python train.py --num_key_value_heads=4 --norm="rmsnorm" --bias="none" --parallel_block=false --init_std_down=0.0 --optimizer="adamw" --beta2=0.99 --lr_head=0.00275 --max_grad_norm=1.0 --warmup_steps=319 --batch_tokens=32768 --train_tokens=381900000 --dataset="wikipedia_en"
MLP neurons of a small language model. Each row is named by its layer, matrix (gate and up: input weights) and neuron, and shows model dimensions 272-335. Each number is 128 + 32 x the weight over its row's rms, rounded and kept within 0 to 255. A neuron's up and down rows have the sign that makes its largest values positive.
Before each neuron's rows, "fires on" lists the tokens most often at its 100 highest values on Wikipedia text that the model never trained on. A number after a token or word is its count.

fires on: " at" 48, "'" 12, "s" 9
L3.gate709 [169  83 133 156 127 183 130 126  99 120  66 111 129 144 162 115 172 112 157 173 126 109 119 115 144 154  44 156 120 111 115 118 104 100  94 154 177  86 100 112 122 141  71 170 197 129 161 132 100 129 119 182 102  71  95 115 152 148 149 145 122  67 145  97]
L3.up709 [112 103  87 178 112 147 107  98 116 101 136 171 106 100  98 120  98 121 142 103 116 113 159  77 121 131 110 142 141 150  84 155 156 161 116  90 103 107 156 134 143  99 117 210  84  75 166 112 120 146 121  88  91 108 154 213 156 230 119  86 173  87 179 155]

fires on: " " 79, "1" 11, "2" 10
L3.gate355 [119 128  97 103 133 141 105 152 152 130 148 155 116 129 175 171 158 111 117 135 132 164  59  92 117 181 109 110 140 139 129 117 132 123 124 102 146  82  87 113  88 114  82 207 147 117 139 131 106 159 117 109 122 138 105 125 205 126 149 166 114 152 133 139]
L3.up355 [129 120  98 112 142 133 143 157 101 141 138  67 184 104 120  93  31 108 205 119 142 141 166 150 127 142 103 143 114  81 112  91 178 118 163 136  47 170  99 115 151 124 140 171 196  91 144 116 122 127 163  60 142 111 111 173 133 200 150  93 161 139 121 114]

fires on: " and" 42, "'" 34, "’" 6, " /" 5
L3.gate773 [106 124 118  91 110 166 117 177 131 119 184 126 151 101 140 147 162  76 126 118  70 135 139 126  72  82  37 111 152 113  97  91 165 119 168 164  54 167  83 109  41 127 118 166 123  79 197 154 111 152 124 110 148 111 178 112 132 166 119 126 122 100 110 109]
L3.up773 [109 120  68 112 153 126 157  84 104 116 127  97 169 102 144  92  75  46 161 111 123 172 144 123  90 152  87 152 111 135 125  93 180 101 131 128  62 146  82 157 100  89 168 156 175 119 166 127 104 131  99 100  96 187  70  92 135 101 197 106 121 127 139 130]

fires on: "," 30, " church" 8, " on" 5, " House" 4, "out" 4
L3.gate717 [186 148 129 101 160 154 143  78 142  87  95 163  56 144 118 122  81  92 107 174 132 131 113 109 139 126 144 190 155 109 165 152 122 109  98 126 162  76 119  94 116 101  56 119 163 176 230 176 161 167 149 196 153 141 169  92 155 133  97 145 149 159 109 136]
L3.up717 [146 196  79 129 132 101 142 101  95 101  56 129  77 108 117 117 101  85 139 118 113 130 115 111 176 136 136 140 177 125 102 116  62 151 135 150 151  95 128 107  92 118 106 153 137 112 104 192 144 196 143 173 163  87 112 149 125 144 153 119 147 136 112 119]

fires on: " " 79, "1" 14, "th" 5
L3.gate12 [119 145 185 133 118 174 136 117 195 145 128  97 137 150 126 234 131 127  79 127  96 164 138  84 197 131 101 151 129  90 111 118 120 146 135 135 118  95 114  90 100 148 103 146 136 149 152  96 103 116 116 142 135 129 106  88 192 112 107 111 107 109 159 156]
L3.up12 [ 87 123 180 111 112 114 141 133 128 172 155 100 133 117 100 194 172 154 134 105  84 133 120  87 103  99 134 216 123  73 134 154 193  89 116  91 121 139 123 127 118 155 170 133 135 105 187 107  71 106  94 140 107 139 160 123 132 106 137  99 131  89 121  87]

fires on: "1" 42, "|---|---|---|---|---|" 12, "5" 10, "9" 10, "|---|---|---|---|---|---|" 9
L3.gate290 [132 126 149  99 171 151  96  95 150  48 104 113  75 156 131 194 163 120 183  72  95 136  62 114 144 190  99 168 171 139  93 140  65 135 120 106 166 110 161 104 136 157  83 133 137 138 146 154 190 107 126 182 134 131  62 156 176 190 134 126 171 124 115  96]
L3.up290 [107 172  92 139 172 170 122 122 137 122  88  71 139 111 137 113 110 144 128 135 129 138 112 110 151 198 117 112 151  96  84 107  56 128 142  78 133 116 140  23  60 122 101 195 144 135 165  67 219 149 137 128 143  99 103 140 146 148 168 132 120 151  88 132]

fires on: "'" 56, "s" 39
L3.gate7 [144 171  98 142 148 152 154  68 152  99  94 216 127 128 115 171 145 147  80 153  86 155 152 140 152 148 142 106 146  92  90 142 132  87 158 119  91 149 141 113 125 138 155 149  54 190 146 187 148 201 167  97 200 157 106 110 140 122 169 143 124 117 101 153]
L3.up7 [ 61 139 114 137 113 161 159  68 193 129 140 177 106 134 112 152 169 155  64 176 121 137 102 123 169 100 135 110  89 138 111 146 116  47 165  77 164  93  53 152 121  95 145 215 132  89  90 222 115 116 100 108 149 132 140 111 117 185 141 122 107 157 135 112]

fires on: "'" 51, "-" 6, "s" 5, " system" 5
L3.gate665 [181 171  91 142 117 108 217 119  98  86 143 183 114 132 122 180 132 151 117 144 128  87 121 162 121 169  69 144 134 159  94 143  77 126 111  98 135 105  89 116 115  58 155 118  90 153 144  96 139 151  75  62 112 192 163 143 145 129 120 161 162  84 165 121]
L3.up665 [155 156 110 166 131 106 196 114 122 150 111 154  97 199 147 133  95 164 133 110 129  66  78 155 170 160 105 101 149 123 130  92  83 116 147 102 147  86  59 164 203 147 121 169 150 116 160 175 168 132  57 111 124 180 101 145 163 135 103 109 120  66 179 132]

fires on: " and" 12, " =" 10, " /" 10, " for" 10, " near" 7, " or" 7
L3.gate637 [140 123 140 131 133 155 138 169 192 112 115 126 122 119 128 154 122 103 124 148 103 112 174 103 146 111  95 204 147 120 104 145 136 186 178 138 171  98 138 112 144 111 159 121 169 170 166 114 134 104 141 143 149 126 121 120 167 147  79 137 141 167 149 113]
L3.up637 [ 96 164 139 102 151 131 135 108  96 127 139 107  93  92 179  70 110 100 123 139 132 145 136 163 106 131  90 142 130 148 175 133 155 140 109  86 151 140 154 156  84 102 171 186 124 121 192 111 115 145 130  61  77  79  80 130 112 142 165 131 122 173  97 142]

fires on: " " 89, "9" 11
L3.gate508 [ 79 102 135 109 104 136 172 124 137 177 150 125 150 162  98 142 126  77  93  95 101 111 147 123 151 190  97  91 140  47 154  94 145 160 144 100  96  69  39 126  85 124 105 164 151 180 107 111 117 156 112  99 135  94 100 134 189 145  93 123 145 146 153 157]
L3.up508 [114  96 123 111 138 112 162 158 127 167 120 118 107 169  54 124  95  98 138  90 106 149 153 138 190 157  71 121 100 100 122 144 146 138 176 110  35  86 138 147 148 165 103 132  99  89 105 126 122 133  86 148 149 142 100 122 112 146 182 108 129 173 168 154]

fires on: "-" 97
L3.gate756 [139 141 146 147 130 111 104 108 113 127 113 187  78 202 113 133 125 164 121  74 139 152 162 131 103 184 149 132 153  76  99 163  74 143 119 134 117 122 102 125 155 123 152 111 153  90 133  82 165 144 106 133  75 145 104 109 124 126 120 140 173 136  73  80]
L3.up756 [ 81 209 149 162  94  97 118 158 116 151 162 189 177 161 117  84  76 152 134 174 133  99 102  51 124 146 137 190  87 127 122 111 108 117  77  34 145 125 113 118 190 118 132 171 148  87 118 146 138 127 157 108 143 154 143 133 123 114 123  93  78  97 117 153]

fires on: "|" 41, " (" 16, "\n" 13, "1" 8, "==" 8, " ===" 4
L3.gate361 [149 157  86 142 106 136 126 158 121 132 139 179 111 165 210 151 147 138 107 106 143 125  70  97 135 155  80 144 127 103 162 101 166  76 170  96 123 147 118  79 118 117 102 148 164 161 114 124 192  85  95 149 158 177  24 127 145 100  99 140 144 120 148 152]
L3.up361 [116 156 112 158 114 102  93 164 101 117 111 112 148 164 197 134 133 152 105 148 177 120  92 144 123 134  88 100 117 109 118 109 170  86 158  62 137 103 119  95 112  85 104 136 148 127 111 125 149  80  97 148 164 186  77 169 130  91 142 121 125 110 151 158]

fires on: "m" 14, " A" 13, ";" 10, "a" 9, "'" 8, "an" 6
L3.gate119 [163  94 102 102  82 139 167 124 151 114  97 141 145 107 155 151 119 145 119 170 103 153  91 104 143  72 103  96 178  99 160 153  59 111 102 143 123 111  58 121 168 138  94 196 189 132 200 121 154 167 129 145 128  65 152  90 211  92 116  59  78 143 124 189]
L3.up119 [114 103  79 152 105 133 128 168 134  90 196 176 161 130 149 142 179 146 144 161 131  60  94 132 110  94 101 168  93 135  57 154  85 123  79 179 147 113 109 138 129  91 143 191  90 170 113 176  67 116  39 105 154 110 113 135 163 140 118 154 169 108 131 134]

fires on: " " 35, "\n" 22, " |" 21, ";" 8, "|" 5, "1" 5
L3.gate193 [104 121 174 152 144 133 122 103 151  75 136 148 140 131 152 138 139 109  99 135 117 111 124 114 121 147  84 165 166 146 147 100 129 120 127 124  52 152 120  94  64  81 111 108 135  71 114 154 187 140  98 151 121 156  77 169 137  94  88 107  85  92 117 161]
L3.up193 [ 83  96 184 143 111 118  77  74 161 116  98 116 147 112 134 148 170 150 115 113 139 114 132  97 117 182 144 161  70 188 105 124 164 179 155  86  85 165 143  88 115  81  92  60 127 144 107 145 118 154  68 163  56 134  97 165 125  77 134  79  75 114 152 165]

fires on: "-" 20, "'" 19, "ah" 7, "is" 6, "ks" 6, "ras" 4
L3.gate172 [ 75 109 146  71  46 105 144 140 138 146 133 217 190 180  22  91 119 148  81 154 121  97 165 108 106 171  94 111 115 124  68  91 165 182  77  96  75 158 107 141 140 134 119 107  71 143 116 139 168 146 126  72 116  95 130 107 133 143 171 156 154 129 108  38]
L3.up172 [114 123 192 175  70 146 145  80 169 115 159 137 107  79 119  56 119 168 173 239 153  58 158 117 159 143  95 153  97 136 166 116  62 124 127 140 126 123 135  99 130 104 125 141 166 117  72 132 126  89  86 126 128  59 131 115 140 129 159 148 109  96 125  97]

fires on: "-" 89, " place" 5, " area" 4
L3.gate800 [141 131 188 194 141 108 150 126 144  96 106 153 102 206 169 133 122 139 122 153 147 109 120 107 105 151  66 134 148  96 143 159 128 170  90 106  89 143 106 155 177 134 131 171  86 148 116 101 130 137 130 140 162 150 167 146 120 173 136 137 214  60 143 112]
L3.up800 [ 91 120 191 148  73 171 141 146 114  69 140 149 141  77 124 113  78 146 152 146 139  88  83 169 111 118 101 119 121 134 182 103  73 123 150  85 112 127  74 128 147 111 139 127 104 109  77  87 129 134 206 156  83 149 128 115 151 146 120 120 126 120 139 140]

fires on: " (" 61, " " 7, "2" 7, "\n" 6, "9" 5
L3.gate898 [146 147 133 111 114 137 151 131  94 102  90 145 171 155 163 122 148  88 120 166 137 134 124  89 128 143  44  95 168  83 102 151 137 114 133 140  60  75  76  85 113  88 108 130 157 103 129 130  78 159 118 207 177 171  65  96 100 157 110 175 129  74 165 162]
L3.up898 [109 115 109  97 115 172 155 112  77 143  42 158 175 143 169 123 105 124 137 127 164 144 120  42 118 181  44  72 123 127  96 100 179 125 139 183 111 113  66 108 130  93 115 108 148  74 120 165  53 163 125 192 159 130  68 123 121 183 137 158 105  98 162 117]

fires on: "–" 59, " " 25, "1" 16
L3.gate916 [ 91 117 142 136  74 107 104 125 144 161 106 119 159 163 137  98 106  92  92 183  75 127 136  79 157 168  93 178 120  86 116 122 142 165 126 124 129 156  93  70 129 151  47 167 186 157 121 137 100 158 126 115  86 107  83  88 184 115  93 132  81  91 132 155]
L3.up916 [ 67 122 178 144 120  71 143 196 160 134 134 117 163  94 122  79 104 102  91 101 109 122 162  95 133 200 172 133  66 129  99 118 135 153 156  44 114 148 100 104 129 190 109 137 188 142 126 137  89 151 108 157 119 144 109  80 190  79 101 137 117 140 120 106]

fires on: "\n" 38, "'" 31, " /" 9, " and" 9, "2" 5
L3.gate744 [144 139 127 102 157 101 124 118 136  90 159 164 139 104 148 149 141  91 113 151  88 126 117 108 104 107  69 161 168  77 118  78  88  53 126  64  86 114 100  96  69  99  88 137 139 111 145 114 106 176 102 136 181 129  66 108 157 158 141 158 137  91 121  97]
L3.up744 [134 137 141  59 172 178 133 169 115 141 182 139 150  52 129 139  88 113 121 155 169 164 119 111  36 129  68 124 147 141 108  97 161  68 145  72  79 110  71  91  89  83 107 163 119  74 142 129 113 151 101 123 196 177  58 148 128 161 143 146 120  72 110 125]

fires on: "-" 19, ";" 15, "4" 11, " Total" 7, " at" 5, " " 4
L3.gate683 [150 137 157 140 126 155 100 166  67  82  90 144 127  96 139  69 107 105 108 160 128 174  98 137 123 111 128 154 155 108 115  87  85  83 136 102   4 110 162  48 127 118 116 152  96  66 143 142  98 134 154  70 117 131 102 110 125 152  90 109 207 121 152 138]
L3.up683 [156 136 140  82 151 116 137 172  85 114  77 102 183 121 118 104  90 125  82 187 154 121 116 102 108 101 168 123 124 145 178  53  94 134 111  84  93 123 146 103 119 116 103  77  84  65 118  46 120 172 142 180 102 146  92 115 115 186 163  78 138 101  97 151]

fires on: "7" 22, "8" 13, " −" 12, "–" 10, "1" 9, "6" 9
L3.gate984 [ 67 153 103  80 125  62 189  97  74 109 156 130 113  94 203 174 158 110  85  89 101  88 107 149 115 148 125 117 141 114  94  87  78 102 165 118 128  93 165 129 128  66 152 110 104  97 154 118 109 203 150 111 162 142 122 113 142 160 122 151 144 120 120 122]
L3.up984 [147 111  64 100 122 136  58 106 143 142 104 131 186 113 145 108  80 150 134 163 191 174 147 156 131 129  76 177 140 165  84 152 130 122 124 137  72 149 138 138 182 163 146 134 142 153 166 118 107  98 196 131  85 166 178  83 148 142  90 130 125 133 104 155]